Part of a small language model's weights: 7177 steps.
MLP neurons of a small language model. Each row is named by its layer, matrix (up: input weights) and neuron, and shows model dimensions 48-143. Each number is 128 + 24 x the weight over its row's rms, rounded and kept within 0 to 255. Numbers have three digits each.
After each neuron's rows, "fires on" lists the tokens most often at its 100 highest values on Wikipedia text that the model never trained on.

L8.up433:111103179115172146140150195136125101116142126145143116090142110117148131122139110117143109179097140125119119125116121108091111080109124169120137155151116141131121166116126095124106144136101168105165119133117120160100114145089101155118105141139133121157111131106130164084163137138079144106
fires on: ":", "°", " 18", "ron"

L3.up230:125102105094168151152142136141121168119099136179071142131115136129175117132144102142104135105127144120171123151113116130065092142114123130119152113128138099102173118137201170121122125074132107094159126140097118109109132146094109106107118126163108135070118095083098092139133124103116145150
fires on: "h", "ph", "gh", " Ph", " Kh", "ath"

L3.up417:111126118135152082080119163111124106080150104116125158108114121133152116152166144109100172144090108121105122110088106102126101121139112113119102132108151140121093155116127144100084137135093125092130106114126139097118115136121126127101086108123188097136090159120129130072164119146118117096
fires on: "h", " gr", "ts"

L3.up1678:119153116119124155112133115123141125137131155093169127110109139113085134104149144133097109115120148115092114166110125154148072097166103112136143120102104141150143151102133133094168159129116122141110119104119101129133113177141129156129142131105125160165150100177144127110128151146132149112
fires on: "v", "duc", "l", "c", "p", "qu"

L3.up302:165127117108079139171138136119150138155156136114110105141159108154129111140119106142099158142140103110131147108141113189143086092177153144075059143117126107148126138110157114153131098126125123104135166124127072124080160137138109087148139155168120170116162106152175133169109119106094117134
fires on: ",", "s,", "le,", "),", "on,", "e,"

L3.up1182:128163097143158139139147146136120141153122122144138106113145156102153148139082124121124137108119151109119109140158153142144081121136112154105140167152141122142141120120072123148124144123115128121165150111123134113131149164138142123139130160141078110136144116091134122101111133098112130129
fires on: "u", "anc", "-", "el", "c", "ut"

L3.up1526:105152125183124155134151130162118099097148145122111091136137102159133116135120118136139131162159133175164158151145087093154077123115136159112124107139145151139146118115143105109134137119115147145160127101172085151110107138107107090140132120178127191176107145148144141128145132115107075207
fires on: "ro", "ri", "ol", "ra", "he", "re"

L5.up1070:134135161146142134140116120155141134159145125130105139177105152140142151149147150119102115110153134133095079145132132149167122102114124168120148121084124119147131138123113176145077138100116192157161164120151113128093186125152124102098159091136127170091142099088112108142120112172134059120
fires on: "a", "e", "\n", " ex", "z", " since"

L8.up359:140142105127171108125128144112130064137138129131086122104141117172141129102095104161126101151135126127113123149125130143143145117100124131129134162132150150141132165129137181147120145132117130089143120126121080127116120122107180105113157103129152135128087137121108154119122159152107115159
fires on: "l", " H", "re", "ent", "r"

L5.up1895:120150109127123109118111149160093106119117068144082135146109103126138107114102118138131182135154130127144136129119123167141126133120096152105108156104079164133114135157130161134114080093127099133136152143140084110117130123139099157136173151133132105131121135128073132110165145129129112133
fires on: " bl", " New", "g", "ack", " Jack", " US"

L3.up970:117152144090089119139169145114146108102119136138143165134103110106136119120127129142108095131124146146112141134154126116127134137144117148106114111114086117158129117135125143157150120153112160100118060130122142140139177184092160173129130077109103115105139124163166133134136141172112115141
fires on: " Un", " un", " Port", " port"

L8.up1785:148143160119104163147172178096143127146109101129118097163159120119122138161117120131115156108109124072113102148177083120094094103178140105112127135139105091160118158130116145156159110135097123137115096121109143130083100154187119102115106139137191150113103124129115108140167146124113097122
fires on: " and", ",", "s,", "ing,", " in", "e,"

L5.up329:140139109129117111083080146077102152107171125150083126135143192097101125126127125146099122121114134153141154131138159123123125125125152117086138140118108172139165069120128126115143128157110107112118111153147087131157165140122176145172097102101081158141083111118110158129136135122158145151
fires on: "s", " a", "es", "ing"

L8.up1224:153136132092096122094140158139119156157138113084152135209093152100150090067094107131110135150100105131101134158145129105152111121126116103097119116143116090098131122144086188131109115109136123159124166114095130136129145140106144101113115175128125148181108100159159125080122135110133126125
fires on: " "

L3.up1099:119143101155134101114147120099141136174124124117121135135149126131108147178128116072112125093124155106083079122125144144135115128182159160117139097121098132110143174122101120140138124122168105113130126076094132138143138126134197162134159124100163080123132148151123149173154152126155140150
fires on: "ast", " the", " just", "ow", "ove", "ight"

L3.up1899:136157103138148100123132134168169173112112159152102145112099150139126116123154094111133145125139128156171217121084140166154124101135155108114129152161146119108100093099135150118122130114120112094140135086136104099138118124101111138122087129118136120121168134114128168104161095114135181168
fires on: "at", "ar", "h", " following", "ire"

L3.up478:123129116158146136138123134127107138152142125144152137135142132103123120121114121127151108149114138148170116134142155100122076134105092133144168158122101115113187152099142142123132148094184123146090140094137160131113129173104104111126129164121123144148120133078148164130078098134104118114
fires on: "f", "m", "te", "ut", "-"

L5.up1890:136154143143095124102124117161133125160099109170170137093109156134135103134132138141075135102163095175114105156155133128121136121165142124107150151113112156154130129133124098159129135103128080115147109144088107113134099160136165103111128151142135112131115095155128120137123144155137078117
fires on: "en", " the"

L3.up1203:125116138126156150090116150129152125133158133124154155133122149153206124082134130133107130145123193127145157101172122067155059149151139164148086113123091174169145154115170128118176076130149146106115167141121138129109085082161123106109125140119108138136140165142117116097091147087101136145
fires on: " ===", "===", " ==", "s==", "pl", "per"

L5.up415:135146176137123115118052146092149139136086074134145164136139156117118143137121147106172169104106113108117126124121126093136138098129170136119155122150132147120098115126120124151149113131094120117118089123153097117141106112157168141120132114125145096095073142115158142129148136125148097135
fires on: "ent", "ec", "cept", " the", "ult", "xt"

L5.up1490:131129112092118121140093118130101141111138137143130104154138119147158085106142111130154143133083148122097145150145106114090103131124128108141139119131114143128131131119137120143142089147120141144136133140121122175156171181156130069109168124141100148097093177146125086153108131096139153109
fires on: " re", " Re", "ot", " not"

L3.up129:128094098142171149135127142130099131114143154122138164102084138104160138141121202142135137176115184110126080184157123135123153192152147170157108115119111155108153158115141136130157098119116107095132161133141114122118124160135093071133134142143101086121118116143135142145152124114113142138
fires on: "le", "s", "/", "-", " War", "ics"

L8.up484:151149123193148129183125160146114088115131136105150154146097130159132124153132156164092123168153138097130131132157115097133137125147103155093066127088125138160138141107142131158150097159124100147063141117117151139129133141137100102162187103108131122121132122126096129125164132133095153123
fires on: " a", "c", " g", " A", "qu", " G"

L3.up1512:099155129159124075137107130114137143183149139109154124137184150138116158092159151120123164151121091132122149127141130163107140089109162164140124137137096158138125151141132125135148136142120116121139147137122121092103097123100153109149173144111126117173138113117117132162165149179149105113
fires on: "z", "iz", "est", "ol", "is"

L5.up1128:121140113105118140109105133091129109118179084125117109098133122173145109125179121173143107117107140122146174094124130169121131142143130097134122160091137122121083129128154171133131056104141155111163083109128169106111091176189112145103136068087120106116135149130115130117110108164140140074
fires on: " and", "r", "b", "ter", "l"

L5.up1807:129100115128157162131143117128154117176110093124142123083124116115122118149145147115098141123143149172108099120126146089130146168126087122101132091133143131118109121091110115151154139095069152126172150096135152172157114147159139126127172138144100137152141099082111119159123088128172097112
fires on: "v", "-", "ic", "u", "pl", "l"

L3.up1034:143094104085126117135155114092148110105099141145107136137121102154118130137149143130110154148106091114171141126167092127106123115147139097100104119108137161146122149106194132121145131104136121137120136118161112122138160146127085142092150118090091139120118078131162122128118098104139096150
fires on: "op", "h", "oph", "ph", "r"

L5.up8:132132098108114134119121111152132118072101123138119090121126141127150141148110107111097105183126134103148104174109138107111124121086133162115124164144142145144118141167137151149111162122126138124124135094118117120128148128124148105129124115107130158174090139110112170150156162110119142150
fires on: "r", "ent", "ar", "re", "ra", "is"

L5.up93:149131140128132090129121161120110128107141168091146144149138120109149123103102123141104093110158134102151126109176120137138143130141116191120130116154147100119150119124102115131113113100147133118162139181099090099135148132101124087088128140118150146171119150150131092168108114139124142115
fires on: "er", "nd", "–", "ft", "g", " under"

L5.up1524:175109128116097117132149159158135158073073117112202124126136127120186178117123147114111093122130158096124110145128082093143121142112077144161142151119134166127149139116120150128138100104132099105125159087165104062088117145091145119133138115138150110117125153148142145135118130096081130117
fires on: " the", "is", "con", "ed", " died", "m"

L3.up1157:099076099102171123103121184121120145116120128146131158156158107112093153145147127116088162131143122097085134163101136123136151160163152107131108135142149141148164110111114139132156176112100131143110152093099171140139091157177100160117162142136119151130096128122072133083114142071157101120
fires on: "it", "iter", "itt", "ult", "ig", "ist"

L3.up904:135129139147156121116157140150148165135129116123109107100168097133129134127136147090147116088088132115165158119131139098114141149129136108114109137136140129147135179151146135115106149096146156119104094103114093128160086117150119120129179123085138123162141132104124113152135122132134129164
fires on: "ec", "et", " as", "ort", "rom", "ent"

L3.up1013:112178091151147112105150120138093120107128181168143120078131159129138111128141105129135152134116060104142135136074090073116154138108099124126125114149112172112108109145132137099112154161165163127155058143108122109132126113142139149145117128129114147138092130092143114098112102155138110099
fires on: "id", "ation", "g", "ts", "ide", " ass"

L5.up741:091146086120113123129154128127154128096149163125147143182167124138147122127152127104134135104105095164164111121155154124165117147132109149121143128159109159140143117145156118122119131108130154158124134112145124136128098141119125136079124130135117122106141114150135149105102121123204137125
fires on: " for", "g", "ig", "ail", " leg", "ate"

L3.up1115:094151086133126140101130106133123130095158106149104121096122111127111087117108137121126134163112130124095167121147152178115149113150101178093084141127122124118173121113126104074137100071179138092126113117143101130128160151113170128132128132137093139137113182137136064145105133117122084121
fires on: "y", "ten", "ut", "en", "te"

L8.up887:124139152101098129118119165118098104134135128089112136099143161111127112083118101123114114151122149126103119125153118095141118113160113138129158096094083123107085117130156162144135104087144152105116179134111119104133118083149170095140124169135126120126142098132098119168086148158111139117
fires on: " "

L5.up1453:117133106188124153128091164108150142138143138139129159142159112165104088147137067125144086120089134118165155121114142119132168162150169140110060147119107145130108127169106108130149086150135118127116092122098102128114113152094181139144132144120109137126141097074138088160141130077138181101
fires on: "f", "ing", " that", "if", "ut", " −"

L8.up526:160103114116112152117096157143116137136153124111103145111171125139110119116123135128115118197123114132102153141079130103159154139162131140169123144069124166166141140150105106111147145136144081173146123168153096132141119169103143123151105117114089085172105134142129143190100126104107117080
fires on: " G", "G", "g", "y", "E", "2"

L3.up1554:105142115136142099118122137172177094114129136147119120104092139132123096119117090162113126150148139114117087077128128071134154161128117166131172096175141130105150122120121126144139163102077128130151126087111146132136126116136132099157108155165106114108096111161110113091128133089156104132
fires on: "w", "l", "u", "ew", "ly"

L5.up1712:114144156120124142094180139100119161141160163105118115079114096090155146166117110128101144107173121098131142154153124115091123104130116156122159126129091119085159093115142123133127132120107161128121135122079155131142122160110126083137153172109120115139124129129133087126093125154160122119
fires on: "-", "t", "p", "g", "her", "ear"

L3.up780:125134098138107129079136116111132104123137109095114123171164131144134116138119131133127129129088138135109169144099137165094119118094130122081167131146104140132090147129115108147149113108136067102079156144097142116115156125140127120142109169141082124155091131139144109069130178131103107147
fires on: "==", "===", "ans", " ==", "ry", "s=="

L5.up1304:078110131137098122116137125130142173094150115111120134150159138123104108165146162075171132114102167162140118195133137157102109142125135047125141133120106101169093111171130125158145142100153091104150131140132122128118124147129122115138124117163104112119115119106129094100132110126132107090
fires on: " s", "op", "ra", "ment", "ess", "ition"

L5.up460:070119118157098135102136138133126118098112129098113142143166119118152136156187146146110144154148099131118160102131164124100132091120130124112152108123120118118115152128143101129132160164123140110120133138101152114124137140125127096136164142109077093123109123144141136124088136132141095127
fires on: "er", "qu", "-", "g", "an", "s"

L8.up1200:108120148130100127138157138128122141113150133137132144140120116158094093092116114097092134144129123124097086115130169087123117098131137141088156149121091128142068155119155120112192118139118123155151150117130076181145142128149116129107155147122172106132114101142175108099124151141159129098
fires on: "l", "u", "ri", "av", "el", "v"

L3.up229:152128126116126099117120137165153141122108155099146141125138113102147129073130115155112151153170087144157158153129102112107167164136096104128163137153093118118154165112131112120127121124096093073138162116072100104125124153111127154149106129139140127138101065123130140142107131147162127126
fires on: "en", "n", " us", "yn", " town", " Japan"

L8.up1656:106134114070129144107143127100166150120139129124128138058061146123144144115117151166142154118123128134113138166116131130137143154111125118138103156126164148126110122139096153122160135106146144080126157115107148109161143149147150135101170114160118138096098131156104172150125157142115131085
fires on: " ent", " sur", " Al", " per", " al", " de"

L8.up249:144112109141125149111114120157086110125149101125126162143109121113113144119113116102139132130125138113135122092140116151127146125168143125154107152147147133147107117112118136123134154184138091088142086160131137136077150126147122124119154112152163105113146156109192107105166098170126161125
fires on: " an", " |", "id"

L5.up635:181092137104172148151162116156130139116109123125155103085108095109098109130170110125154157167098070121104115172119170131134147103153123143143123132145103135163125183141130129127089078115150168155111143144130128110121163142128106159135119097121097168159133106163165149142170167079111126149
fires on: " m", " inter", " pro", "-", "ide", " to"

L5.up748:124110182124154140129111124114140101179137125104155143142112123156154100149089145120077160155127153139147131099167147112110106157113114118108123133114124135121133124120136144119155135126146103155143160132092132091130146142110131170127110190136196109125114128125113132117129154138099124139
fires on: " ", "ord", "anc", " ord", " offic"

L5.up843:140167122140121145173059121145129121161106093178141130130136123146084136122163138146101150163096134170116145216094141163156123174136134148146120146137135128133086092110124103114115177152142142109116153111109111142125113092124117105108117101162133149125161097150093135119138097169153145074
fires on: "on", "ri", "unn", " second", "omin"

L5.up595:105159114131139118149121121175119116111159077070107083121140138133115105156108108105092132161137117103136084114168096141113156144109137156156126132126146125118135119126139156121133135143114159094163133105148138147165116137097160121130114152100132160158082102142137101141089132166085104154
fires on: "r", "or", "x", "inc", "et"

L3.up1607:131111147190110113108113136133134141123115119071118140116110130092115155143138174117097144072106183101078117106089128115134123128102117108120128165118131096149086151127128131116092148136137101105124085107145140123120138111079140143156134127154137114133100135130131156168133113122052097112
fires on: "ed", " the", "es", "s", " found", "ur"

L3.up804:160117106095137120112122163077108159139147143115137115123113122135168102114125160116078135126125166142175108111122094170124173144122145127135155142142128142094126131067156118136140096136137137114100144101166155100100147161109123147144130121153138111126126115136132155182098121140095155129
fires on: ":", " |", "/", "\n", "'"

L8.up1777:148139124158134110146159118159142106121150092142133101151104122143081148089128119139139151142143126140139130121089107095110164106143129131115152162147147128088164100146104085091090142129106167138173118102160117085150091171124115092129096137168078148086161125114149124108145146132139081110
fires on: "ro", "in", "ol", "on", "or", "ire"

L8.up630:175085133110089126107128168143127096118132112128150123130097110145131130118085163160110131163141113130140114140135078141083129140118119160145173137193147077110062077133120116117118104130157139125085128114140098159111157121181142134130088161129143108079124163133153097122180094098133138134
fires on: "l", "t", "z", "n", "ch"

L5.up1714:085167130115137104101116126150079183114099150173104141112087122183123120117125120109157119122146135119089111148157103153133131139156087070116157169154126087132098156164134171202119097088098130103124150064151192149083084145138132151147147121123145123131128100152135129110154089167123095112
fires on: "%", "ess", "ep", "ome", " Mad", "ating"

L5.up1078:125093087120114063132101154102124153114127160124094111126115180121142084113165112177101113108111157150144120125106153116148091137157111189129126138121116123135121126107136124151130154142129156165072136086157092119133170146146169104139141145113139167109130101136111114143129096113133163148
fires on: "ing", "e", "ed", "es", "o", "ated"

L5.up83:126131142107145102072121140078113083172133106130079131138121153112125164131126112113153102091132143090197104139160106090135092158136109160100153104170129139121131119153140111123098079090126118143122138160164145173131126106107150148117156140134121148123075131150115134134124111123110115144
fires on: "ess", "b", "e", "ot", " Ste", "9"

L8.up790:160141095138179135105110127111111102146136099117127124136072116122128104126107117105139141155083177102084141132101132148163147109155128096122159128160158106137111089115138150109121158095167169183185165067139147099123130136088114139118147182163097135082141097129127186112098118163135138107
fires on: " E", " e", "ed,", ":", "ing"

L5.up1467:129127101135140130141123158137127142138137138141154145076131176134116112082124166131101106172112186109113082113117142149130120135143128113175154124153144133110169140125144138101143151098100120143143113130140163098110168120135121131125130134115112148164121085092142138109150118145116143156
fires on: "t", "l", "s", "-", "L"

L5.up127:089137102186148109173110113166109130087145156162109140096154124160168096126093155199101140085128135141136079112163148132145107120095130120111117117110118128105110113152136131155162119146127107118111138129147151155177161155130142167115127136169142123153120136141124141138132093138140096139
fires on: "d", "ur", "ad", "ro", " pr", "row"

L8.up412:142125141123167126137086126119103081125132147106112146118117104083125155091129115107132142165132094105179095135137168111152143133127140156142157152160152115065122080106120130157143157150154117131126118107125152136099147166085126082114139147163121105158142123155141139148129084158119101114
fires on: "am", " to", "ip", "and", "p", "m"

L5.up1863:153111132071089134133136080113114178114129135135117098126125113097129124146125137120133143096164130137139133164163131173157109124122118134121141130166190127099151145108125084126163128136154190136103143109162156126172113143129147117105090113125148109133139107130128100143108144132130122169
fires on: "ation", "it", "at", "ating", "ative", "ript"

L5.up1638:149151154149064082182092096122126134140158169081129141135177122133111138140070104155154100122102139145114134101137175123125101157117116095115124115159105112105152111139135122127123066146181098114097112127128115139101131144146079129152159121080140166134131150108111110158134100153113143170
fires on: " a", " part", " to", " C", "c", " an"

L3.up726:178129140111124133156122112096141156109098088138062128134167146103138121123126128117119101128161142138111137126142130134141124163118103142117123147104106120085148125127083146132110128134151138141104129092085153117121167154136136155109101157155150139139127128134167101134105124117122079148
fires on: " |", "\n", "|", "-", "=="

L5.up210:119151102117116106122130157146139104129085089165123116143083132167114143126101162090108120106169110065149145137090126100123126084144153108137104142115117114135147116136121131145130126121105154149105123097110171105083118118120125116147109165151123116173122117125098121142136138139070108116
fires on: "an", "ant", "in", "i", "ern"

L3.up1396:127131135084099118070136142158101161172165161181134150154103122148113090159099139091102117181116152142134135095105125163185114168137152115122138118114104129147096121131139121168141101132132147131166099091126154128122138172122102124145137157119143134140082132169155120093125151124144106087
fires on: "ess", "c", "art", "%", " inc", "inc"

L3.up316:183131165135118161128103100115131173121132107135103160124163125155102155127193161125074139096104121125097094099160136150148140082146148172153142141142139147103107121172144143107119133177099101159130129158127135128132113113127132118143193152132128091102104178119156122144147133122145101132
fires on: " where", "ay", "ord", "ision", "z"

L3.up670:147148096140134086102124130137087095128152081163191147197140114158110130146116138115156133119119131136126175147165153152118116131155099122129097123098145113115138117164143164135150133133131136100131138095111126161099127128114153142093129118117141136124148130100108122110127133189153162110
fires on: " Man", "omen", "oman", "man", "er", " player"

L8.up1270:105120127156083126155123131095131125124125099125131160157111140113133143139152135200101129127096202119142105122149096147112115094123119106097163152079143153128129160159143135111178116162130135174142143114140136099135126192135158169117171109129129093113153129097101184109141134119096148115
fires on: " m", " g", " f", " c", " o", " G"

L5.up912:125111098104179135144096132113105117153078184142130102085119079118110135151122138069067109137130118129115135138135159151170123100177117138128158098162162130127135132109126120116119135128155109161118103133162102143091142162111116133154126108114135151134113111153152111166109119142074106131
fires on: "il", "-", " to", "ro", "k", "ip"

L5.up1330:160130141116128119116139121118097161136120116113120144160114121120167126095133154108105103147147152155152102124115109123099109146109163132104115163128148124085108120127119114185109141136158135135137186124171110110136114131117105161161137139089150104170103088145122150121135109174120112096
fires on: "al", "ad", "ic", "am", "a"

L3.up9:162127113114153125105147109111166141155134177119111129083150128126098099101117139133078078112143096133112179105141107133109134125114096161102142160118175114094169115105111138101146128140129134096129095136109115148122126131117093113091102104099172152120145095177144165145143100135159118145
fires on: "port", "a", "T", "M", "s", "n"

L8.up823:130127099133113151144156104101136136109135154122151105151122153101127100158130116098154156129121133145122083131130093113133125116128148131113142135095145112136125099129123104144144112134141091148128136189144129109126169172085131107142098138138142108106146115178138136116113138118093138155
fires on: " F", " He", " D", "s", " A", "e"

L3.up345:128145085095142133169135141086131109131150059130106139128160121154092094116141149106147165127141147157068154139101129104167157129121134119100156112104145118152175095121137147104138117121132203104100074177122069123117112138089119125144146124135113149160153135094094133147096127161099114095
fires on: "en", "ove", "oy", "y", " title"

L3.up1316:192123138119125092106157110120095111137134166113167143151157116122159172141097163120111125113160137125144102112087118111123134118152123093112095124098112111135115095088117122142116134089109162154148152100093128143076074126124130141128121126130169158180153110117091161116117125161118152126
fires on: "al", "f", "in", "i", "a"

L5.up461:124140147183107135155117087108134150138122138122147154151086131113144129127134150136126134124129117143118134189104143137167109115117088133087168156172125071146104143088138104133086152153156184111149157108118128151099144161143145141133090127107158146114125100142171164175132117137159110141
fires on: " one", " it", "T", " there", "at", "ative"

L5.up1677:141174118100115108108129132136096155121090172152082137128118111126106094144108142108096121152140117125091143104095145130093104129182104164127122128142093165155111121144101114110104101136154094096125160137126105132163122097114128141178155114129134097155163092137148119151132171148128120138
fires on: "al", "ing", "ill", "ebsite", "pl", "ity"

L3.up953:127097118119127107107121117090103152125114133144143137115103099111126135135097152119117145123136131118073133095111143178138135158167128131119148133110095136117095100150136134132159144129142127169120184146137090149135115139112082107123151108118130111152154175108127129128144107066114143125
fires on: "er", "her", "iz", "is", "es", "e"

L5.up484:095163125189138116141108169102126129164155122101107125125101134164162130075139173143140156125124129104150134110138148166141139069135098135121116085133105119139159134157129085058100099153100169122133125089130118136118128119127087103152133109086079122126128134120109150107142120157157115119
fires on: "est", "r", "ol", "el", "st", "ig"

L5.up1012:104167091139161110142133130049150123101120118144100137115122155141168086116138138148162152144134118106120084157139114180139136108090104150158138082091094177088149121107116107121139105085110111131138127126124114109127138166129129170135106143114126139121109140137138135108110083121101063167
fires on: "ad", "ed", "ag", "h", "d", "b"

L3.up1410:119083179095112146108143131157143133174108150180172129123098130139082126103128152138094116134083146093129116144138149148109161107118087119163109097113101125166141112136133131131122128102124148125161121110099111120148141167121132134124148133145162153105139137115088109126103116150188139099
fires on: "ed", "ong", "ik", "ab", "ess", "iz"

L8.up403:116161088096100162109121137147155146154149129119095127142146101105105143098123127118202106127145099108139085145148098195158087146108180101174146149154132061116129108158102122131111134155149140170093146111160135134153080123098141122170108101160138136112123101162167111122134071121119136108
fires on: " |", " v", " inc", " p", " sc", ";"

L8.up277:174088155057150129145082152111098146109104124155103102127151129133121121073103134127124140109099124132164109132128151156152126105112127102124158076093072132096125119134088136113108164113154113118114101117110154143142173138108165146136160117161089148092140158152145121151121131103113136109
fires on: " so", " l", " not", "ell", "ot", "er"

L3.up686:121125118134098182076153155068152113145148135121139130142125104113108109146118091111119059128141142170095148151129130132139145063175138140130120113127109151126127112128100149140117161112154162178132119096169149136126116156130122129077107127124114154161148155124158112147107163106132154099
fires on: ":", "il", "d", "/", "g", " of"

L8.up1437:170101139125102148137112121146115123099095114134162133162154098123143133123182111108113136085135095128129120166148092164130092150085133144143172123184154134142104168106132102137125136123114132090119137125158106129163150147131154153149134152118093137104167120106143096162125094126145121100
fires on: "ar", "n", "an", "adem", "l", "ne"

L5.up711:107139107132132085116087118102124128128086124126162175141174139136124160107141137102146110103138148100118119140121170130087127148131102078117066118150151145129159116094141116150169120107175146123106098110088122100108145095146086146121143138127118099112145127124051120142111167136166136143
fires on: " I", " the", " such", " o", " an", " a"

L5.up1405:122115108155105133099149105152137103093133126103115116164125115132134139152133135160140118139158144154202105069119138139100181145095139110115083150157115133129090130135154136185169129097115153090104126124103133106134130164203129153079146087123127127198144118139137108123106135106130141158
fires on: "l", " 6", "w", "ans", "al", "r"

L3.up415:135127122123093138124103144154115135127148161152118132133146107174148096101140177173110113181135139151124126111134117154082125132135088151128105147154109117151119158117116146114106113109156175124133106109112117140128110122171137110134126138113156123103121163141123160102097121129161113125
fires on: "r", "l", "s", "g", "re"

L5.up1493:170128113156115134110104147146121144170154125120196152168110119114097154108174121131101169133109143120126102087167133091145142118145155119186140165133109148141129111103101151145091141156141077093105176139154135147120132146118129150131159088124145094132161122145154110127134138139110140133
fires on: " |", "y", "v", " or", "ent", " and"

L3.up641:104101155115081127116108132117159134133095086148157133163144126148124135158134114122087136176098137132184132143128123106169116161157097116123136197136123124105146132143133165116154115123179130122110131121079138129133121147114131169092073121148105116148169093126121108121174164115073110118
fires on: "ang", " pop", " par", " Pe", " ro", "wn"

L5.up1224:122113097109127184131151130161134133120120141162084123130141129141131119119127106127118122130148145131113133124129135132110119148131127163107117137136115131130124110163091159131091135145120150121123097127152098052115121109155148132148163150148116126075141096073115097137139079142126161119
fires on: "ing", "f", "le", "st", "us", "b"

L8.up990:110117146123113145146122085131107127122135116117126078132123131146125126135157128133120118118167125121110117163140095129127125079105124137117107122114114163117113150092128117133115150113086178160181180107195106142134136152109105097101130141183142125108120115120094101103137077103144167162
fires on: " ex", "le", "ra", "os", "e", "ens"

L5.up165:156130108158058123111146147109170120086108161161145140135110153153107098108122118151130096156141129071152089106116139131149172089110153088111142159120167117162162118129143133145116064122151135098119118145144141161164134126153095141139095150092140101147081164107136133147161101137165125153
fires on: " g", "G", "g"

L8.up1046:105104138141130125098140140155102169112149173155141090109105128077170166118140105081119153144120095144166169129105147082146139141121116130102100182144099120134135110150176120123129115107132113129158129115162132140172153156103128107120129165139120144119140101131141129104146110112160091141
fires on: " he", " reg", " He", " un"

L5.up1532:113138149156097140188140166149127159137113188153111113122142103147124133104101165106110120121169160144120132107159127108159125115118141162152131151151119133157154129119118094153153162106121103121122121102118102118156125145117139107152181128160154168141142160161155134115103123149148150090
fires on: "l", "d", "st", "b", "k"

L3.up1513:138141141131112158114142134165161143129108133101143115118131149131142133102143110165115115113128102126112118126172148157142164113108075109142097141170115164106159131115124108155167117129145187135135105126113102107165137150108149115138140084156097123134111123144173175134108141156125087092
fires on: "v", "-", "f", "^{", "ons", "res"